Part of a small language model's weights: width 256, no biases in attention or MLP.
MLP neurons of a small language model. Each row is named by its layer, matrix (up: input weights; down: output weights) and neuron, and shows model dimensions 0-255. Each number is 500 + 25 x the weight over its row's rms, rounded and kept within 0 to 999. Numbers have three digits each.
Before each neuron's rows, "fires on" lists the tokens most often at its 100 highest values on Wikipedia text that the model never trained on.

fires on: " r", "l", "c", "6", "b", "r"
L6.up602:490526501503553536492479510476543489466490476482496500481495531497533496411533505479518521478517529511481548481489523496485447502513539471492549473486480521491491539473495503542482540462446490493489495490479473531484480498540491494490526487492535512479520502509502514499507486495494512484486435552515498502475483458493502511516498534492472537474500501520503526494513486469521502493549512515497458494498519504522468528471467499485530504512523531463506513515508499502487485473523460481513507507483448549487530502511476485488508477572499527529493484463519493487488582516488460516464475492502516524509524494513514518472496482532546536480529479513501465493509513476512492474519510496500502495468530501474498529484503477443500542442514532489462530486527483484465553540470470
L6.down602:516504500490482473485482474515515484541505498477471524524509505497513494483517500532487516484504525477498476472490500510458543483473486540512516488475504466517472491481517511497501506495467459513548535496498487479531516504527444490518535509489460537505462491500497554490465507447484519480483494504500503498468585487525521538533486514470536549530494524467507494482509473499469531507537515450485502529476527490510505494484535515512505479485523460539501518535510476498445484535502525512500542496487505501525523495450522533501446510510467470478496469517513483514500524470470466495504501534471446468521520556484432509538524533491479545517503518488526495508536496524503521501472493522473492501522502538506479439473525504506518541446452449513477496481511507518485511501466468

fires on: " r", "e", "s", " R", "r", "R"
L6.up925:486569506531519520485499513496501505505471469505497526501537488510500505495520482542481496550542506508503493487490521521521489516542544482462526490478479499471491546483474489516505493461448518473464517521485451447524504493501484514435535529429513517515496472504511504502534478510504498499479502541501477536490481485479536509495536492501530496442509509503554497511473500486451482534524489482511527477500544533462484525490529481505550479497512443480523520532408508516467532513485509489536512499499473489470462522496506491490503532578467517500499486491526509486479539478511509505506521548515470471483495505469501527514466525538501469498511483522504485506526511492522462481513524491491479497503538464539500502504498487442508499521514472544535510511497536485494498519501471
L6.down925:504489448501467493501476491536516446520446549477514483442520512504504479551540480504535452495503527528512467487522453514469560459484500533506502498478497457514485494543562497500525499516507455504498503490458511504547512488464519487485494477547486477506521493472515477525510522522484507507541527466531507478502494505513484501496470507473490522496491483534478493488490476526461538534507501456523501507476509499510522532509507511500541455459501559502529480494452559509475503467476511478486468504505505455502520549460523498536520462480475508497533514503509473493481512493473482495484464535496485542495504488503506493508470498530458507527500515474560495500528455507483481499507468541455541496533491499472497518529515506514503513512525537462531520473507512503474528521525471

fires on: "ot", "p", "n", "er", "h", "an"
L6.up1223:526457532469497507514518521512489483525519445504514475530489516502554478543511448468543554489512570487508477494461458468544480491502516476517529496493489474496532490499512503492517467501494524494500518442461488509498492503466492518506520491479486490527539483495507446525495507478491458533502467510469492538531519486547514476499488537499508503524469526497498495500461475529513463485471517535473459495478510502497509474485532493517499536533542516518498472477521494481529491501515528474467527494522495536481515485501499482492483527498495504449466464483482485479478505483489522486523495511551479505498458511522527523488529499507515546495497463471487556437504494546536469498482469491508505477496544516505518467481482473456468438513514483526497497515511472578486502515514537
L6.down1223:483480488509508524468453457513489520534500512467525501496445508508516539555529515496464472493475461459522479479477478490528524497526498557463515520511488531538483507465498488468503497495499469522533457520511523473538533528539502464530540541505517484548508516483516513477516506546485511447504540473512510476468534509480494499476482486488509546462517494484533478491478523517514488521458516484468482503476478467544467542495472501505480494505505538509524515481471469531506514542453523512510477544526514472479505501496469518538503498497489501518510490554520557527510537475447480496501522487488476480484479479531474468480478497481521469479507480503503438491500487500472501497478505548492526496510542507504485509506542493535505488538509502459444516465487523491461519526523478

fires on: "ly", " to", "ec", "t", "ot", "ver"
L6.up1108:490525449534516520504538500502455467546514502480553498488534525492512512495492529521559506529469482532460536495493482490530495502556463510498497525490494495452487488480502542478561491546514498485477479517518488500505500532510501492513475444499518527534470479500525546494503449502479531511517525497505527506511427466514451479497477481500484524511507526487494552524502515528471526492515517478501479521493447558472516514497503497484524479486478547507488541459507493487510502490509551522531531501481496492504466522475503480502490504546485532485506527532531480467500565480506501442478506486524532522509513485505513516521486490499570467486504502513505508487497491533457488507520515442510459524505491457513462477488516488498529528500519473536503491543497515470478501471481502
L6.down1108:510484466489472491448510473481445520450515491482508485475499494496513497506512451525507506522452481517462512511518499531484465505501515480490529479470498531525565491457516463490455465464534477508512505501499513514518519468493494532462503497484531536504515494547527505511501495481471518458473526483518497468532489532521501533485536509512543531510517494464526508543563502477504539477507537520495478487542484501524485523468520502506544544527490489517484526459480470542504492479519459499466473478500521486489487506507495514463505519574537509484500483489488531510508474525501492463539543510463490493510545523533494529479477485511509526489444506462547428519526512511463500496459513474501509475496507452490492474497521507507507522534508506501522519495512481469504493475527445

fires on: "en", "al", "h"
L2.up467:497487519495519535458474487490506519499524489510508541513512478490495491530417491502456497519475545503507464536489507518521536505510491503505450549482502566516498525470541485489481470553553553500506508499523479526531497512554461480511513500484543509499527491533537505527502494486477469517497483531534465511491545529478507443489496480487530550496481484490513479522495460525497497506518474478467491510502509532510484507527497501511513449523460461532500511463505440461520538439562495495484519490449483513518484529491531495459510533482511486476483496498458499459493499505518480466489508499499499530484492520507485512501482544483501499482511482511523522516489529516526516530525491530493456478498479480526486462494512493519506510514459524502517500454507471517469482499508571
L2.down467:558473517519545502535512506506541491481472464498527505475509499486560487479482526501534494474456469509514488532510518498466489488441497491503516509524475469520489504498489548543512533544532455473535522481526520527467471517535457486492542508527474501470504523501483451468526468496498485492468492490506509550494453514476530500529504488531454508516467479525500457514519505510511472450500532503501490487506479488480513540516511518501475497467522534525498517516499550493508530445471492502462528489514465511509519543455518458545482480514502507547524487483512523498514544541477474479492527536538485467487498457486528506510510485487483453521492525491484494486503510466518471482523447492482490500499550498481484492527480460528509513474539492516509452467499534492527514473488494

fires on: "w", "z", "en", "on", "h", "as"
L6.up899:474510507502500517537527496545488482448454469527486530469538492481537536484506502473544481540496495530532477494467546509520498483481528527531479547518511498505535549472491470489477526555556472499513498518515510476511462504519482499508492504484513457520524505520532510538512457484524473483488531518510488478564492497484518524490491475531508512490470461481546486507493453472462501472521511508470525474481519537528491469487483513476499461534472516479487481509479476516564512517497479554482513458502457532524473502499534511489466483502469500497498522503479520465494515499480501465539478483494532515488508490555474482487503541492479465514486502473508507464451530548534490479495495502513481537490477505439510505511480499518486503514499449427494491492525485526493521490520509
L6.down899:560498508478485493533509481504527496481496488511513484445512487524499559480526484477519493499506503497530493538494515477481505483470516506447481454503499502475452538520507531459486496521529500506466497482524496498483435527498471506511496516524510512500469524479485529520525533499520471523537510558454501464504526521483512475526541522518499503505490525490464522551508483537477490491510521519518484540491501502463513540512502527498529567506487427535551470481506507483456520512496554512522546477480529464475490500448462456517482476476514518533501507509501481455480460495511490480513509456481500488474492507488519492517549519504480431518472546512502495476491478545518474504497479508488477480529470520492486481501475478456478517491511502478502508482525536542533533487511498

fires on: "t", "i", "est", "et", "ec", "c"
L6.up1069:527483494517535507562540532488472500481472490489555482509497499513481459514498476529520518469475500479515520503452463516536485523532500477481471497478498508563499521494481531448483491514501535454472486504483493494476495506546517448484475486546508517505493521500509500500497439500517484477485505489428520483474477494493454522450491511465494487436498488507491534485460487500496493500519508489494527529518471482488468547517472507483521507515523475498505474525477496467509495501486532489514510480501508540548449448465518484452541509569494533483492497491526580518491489501472584515498505518512539506520478519501481523513487463484503454493511507505541497530484507494508498513537517508512476540498505499484483521509480508467479504495504521541519482514491513486458491509512535
L6.down1069:459526496486493471518499497524521496511466509491454469480496470511482484527535536520494495481490502525473551504521477537544499518467488479574526475515473476503488481442519474524482525477474541501491488496513511483491491531516462492482527498502481522515474505512458528492521504526467510495471478521567501480517530460508469491512504538522516482510461475511545448489535497507504452506506491482508483498497521496495497545517484510536487509483468494487506524526479497520501514491503507504531519589443516471497534514525499475498537472494520536514490508530470524521531505530481474498508479496496494539466477492523489461532501531488491506487541501503480487490544534485513517442484488481498467461532505536504450477507538507526481481552510500498468497495508425518475498468472441

fires on: "e", "ame", "ith", "R", "ies", "ter"
L2.up94:475526470488469499543477467516506527525499511499506470492499485521501472577484496485502473471516538499499508477468558486493501485491488544499492515491482513488505529555477524456514429494495491506468533441485486515511490477540509471465502523457483484518493480509472508466487483508523476516531480513533512480487499464503495531468498542498461460519503470470501470530452504510499463525495503499455536471533514498505532570565475516468516476465495430485524492496491525508491511509474492499525541514487508478502518493488528500527454528543492514473494499504464522486512469528486501478497484557519467518475506518499486514489499523490475508469489503516554469484487508481551497483501521474514492481529561454490511499531501520495508513525517523465540507541543514490528512511496491
L2.down94:534447527520489515472522505521518473462464497490526503471526502530499492496497522468485495514561506474500459516494462515496506523510506526512527491525486519519475501462482482502551508502453482519582483516536506486525514558565451511527466475509466503495513496542505500489533511484438494460504500498447568528507511535477522509500507487475500497537517507527507568489488489498528479493478517493524485492499527470496515499508558518506501491525510545482521474488516520457520502525514486494497494475476477484509459448513484511509528500480511488481467503513529509479535531453494524487496454476471519474512482481517524477501486468516548490511525468490498485509512472497517536481485550508491533523501463497522493517530474530502460504502492459479474524456491497462462476464490462

fires on: "c", "g", "t", "is", " w", "ard"
L7.up210:468510539541515477490478499485473498568519486512510427502503469493496534516491463490512513493487503495541499520531462498545523495489537514476512483518484481491496493491512529514529503512508524516511493476476494484490451469550533493485461481495462537474476548502511509510490464518509542514503536508478517528483521489538499495506518493422526465460517509464512499510471480539502458481491460485546466492458502491487469528469479487502500512528496466516480475540515487474500478461495501506506476515482489493540536520430474512539510480541490469528497505542514517531523477528442546465507522484507503475520488499501518525510502475475475504528486521513497479484516480469480554519511525500488470454466530466490520491565469498462542489463516478509515495500500495474512510462480507
L7.down210:469522530490454483521512516511511505516531517499526536515477520462534476562516538516470531483523495472455468502446511503458466505538498537491523525529506518507508499501546498497438478488478513454473511500478552516520562497485528547471496514459494488523506515485463537538472523468506527512493470545533514519497482466483523483487476480510465509482478454462486474498528503480519530501495492483481498467524453515500463463523574503467490465512502514509472501479470508505478463494499517542485505504512493522543530518501494484519496529474488485504506493505502524496500510475485437507521505508472485528519479473537524449512472478513489452478544514540503477523502539462541485500503499491489451529494501547516466508507501501495480476521520488501465521514521516498520522546499479

fires on: " R", " r"
L8.up816:469493484536478491455496530517491501533504529527506498529522456505516512532527487510489496523551487560542497442494486466517510514517498499510520494477492479495457514476495497529555541514497519460472487481496494525513493488515518511471510476513492469507497497565492457531510504510493449536528472514524482516501490474495513471479499523515459479475475522485486519498496532471481519546538524423526501520524537517463452508494462520510529475481556465475556483543464568460491469481481516482495489499494483522471472485495515512490540432505486529490531524515524504528528517488506536501464490524491472478528514507484515455530489455499476520511519503528484497509502491493501490480490518531515490468509470473507478491467492492497474510482532500499502506502559488553506461463484500
L8.down816:490483485538463514487466456523520509571461533492489525487485541464523470514514519544513401502524490483540507530491493512528554547505515498496517474530487497492483526484489481509500494475476467484502511518486548484547525539546505495465522516514477454494531497498505481555532488516496452495535444479470494532495529473563527513504509515540519507493472485481472495492499505500523517501477493458499504516461476492428514504484512460508503509500514522507524425515480520506507497497517517449500466481473453509493504474478524507494521510497488492529506499506436519519498527531500489494501477526492512468459543532484526513529489519520468531509508507507515505498504472488506483507517479499498490498499501466525494478449508491538514457500533465473519528471474510510515487486504473

fires on: "an", "b", "n", "o", "z", "ep"
L6.up397:480456494477475512516473542509497522491487505498485505551519568486502531494513486530523542528514484444440487519490486513505518500516505485538510501525504498476516477471535469513515529477539529498491476486492473508481507500503505528490449519511467480503517460470480490481518462471529463488505514525449518487529487496519457511495514493498546514516472443502470449486508472520484485520511509483502435457522446526499491495459515515569478535548462454492486488515531483494480467453489480505491514530480562537456503526500499521474507508502494480499510462500502495480523506548520534466516484483507512500497465511460496537510498477527495512498499507508515498446503473485501487472536505537503522455505520507495508489503506528477457525516535491493477460542493451527475499531512464
L6.down397:517523507506484480530514496486460417480486475442492503463503520515503551523453536501471467476505528508537456453499506505468497512544475511544478529463514511524460524486515520489477474498493454459561460528502513515498482503464508497475500516432521500521525524519500491485521507476487502447531507508492498460480549514516479541546502483527474529527504548515484495468472509493507527479515464483531529526446478514507480466490501507506487522525510520456553537512539492520487484487500485486544513505500505490499520475498538483456525499466519491516514505484515476493510490491538501513511519520533507496509479524502503474482514460455502488526477539510508464499503505491496497519546479488498473496516516473473482538509464469496481493462493541518532507542466478517558504468511509

fires on: "amp", "ac", "est", "st", "is", "t"
L7.up136:503538505471473490507488480519511493512492508525525494502501538498502472474524486512486478513504516505479509540471506513493484483540492508525467503540525508483487451497504502480477480533548518458490448553498506540502492465470490506517510476515494490504484531504466497473530498517551476552494523500487482475517471511494486529467459478464449535470505504537520514490496505506514492497523485524523507523474476481453473529521545521467508489506488480476487442529474492492499512545499521490536532440491520520518493529509511522450476479509529534470486483548483497462495443548449488433496504498485471520510483505519479489487484455496478459522510515506489486496515511483515521516545503528502503503531540467520518522515501452493504503500579520466516562495457501483480487524557531
L7.down136:494498484490495503485485498481484502527477493452462483503508474499521498494500489544506493515522493519490496523512550488498464511486482467467481533511487525544513493517522485510515473485455532504470517519502480472513490519509452541472483480467514493521437546503510497482509520487481485505475547489480481548493495502467482478509510509516523514511475493459486529515479508503536528474506457466506477510507530455503467554455525507474512487522492531479536533490501475530496495499506437437510511545498499464532521495542498506515497479455457504514477498515500508532562517499548530498531486497549528498455516576521517459491507501484470500474504527502455482541504535547537472487470501510535547486481527466498559479482491501497477459493479509489508517543455516511485528516508506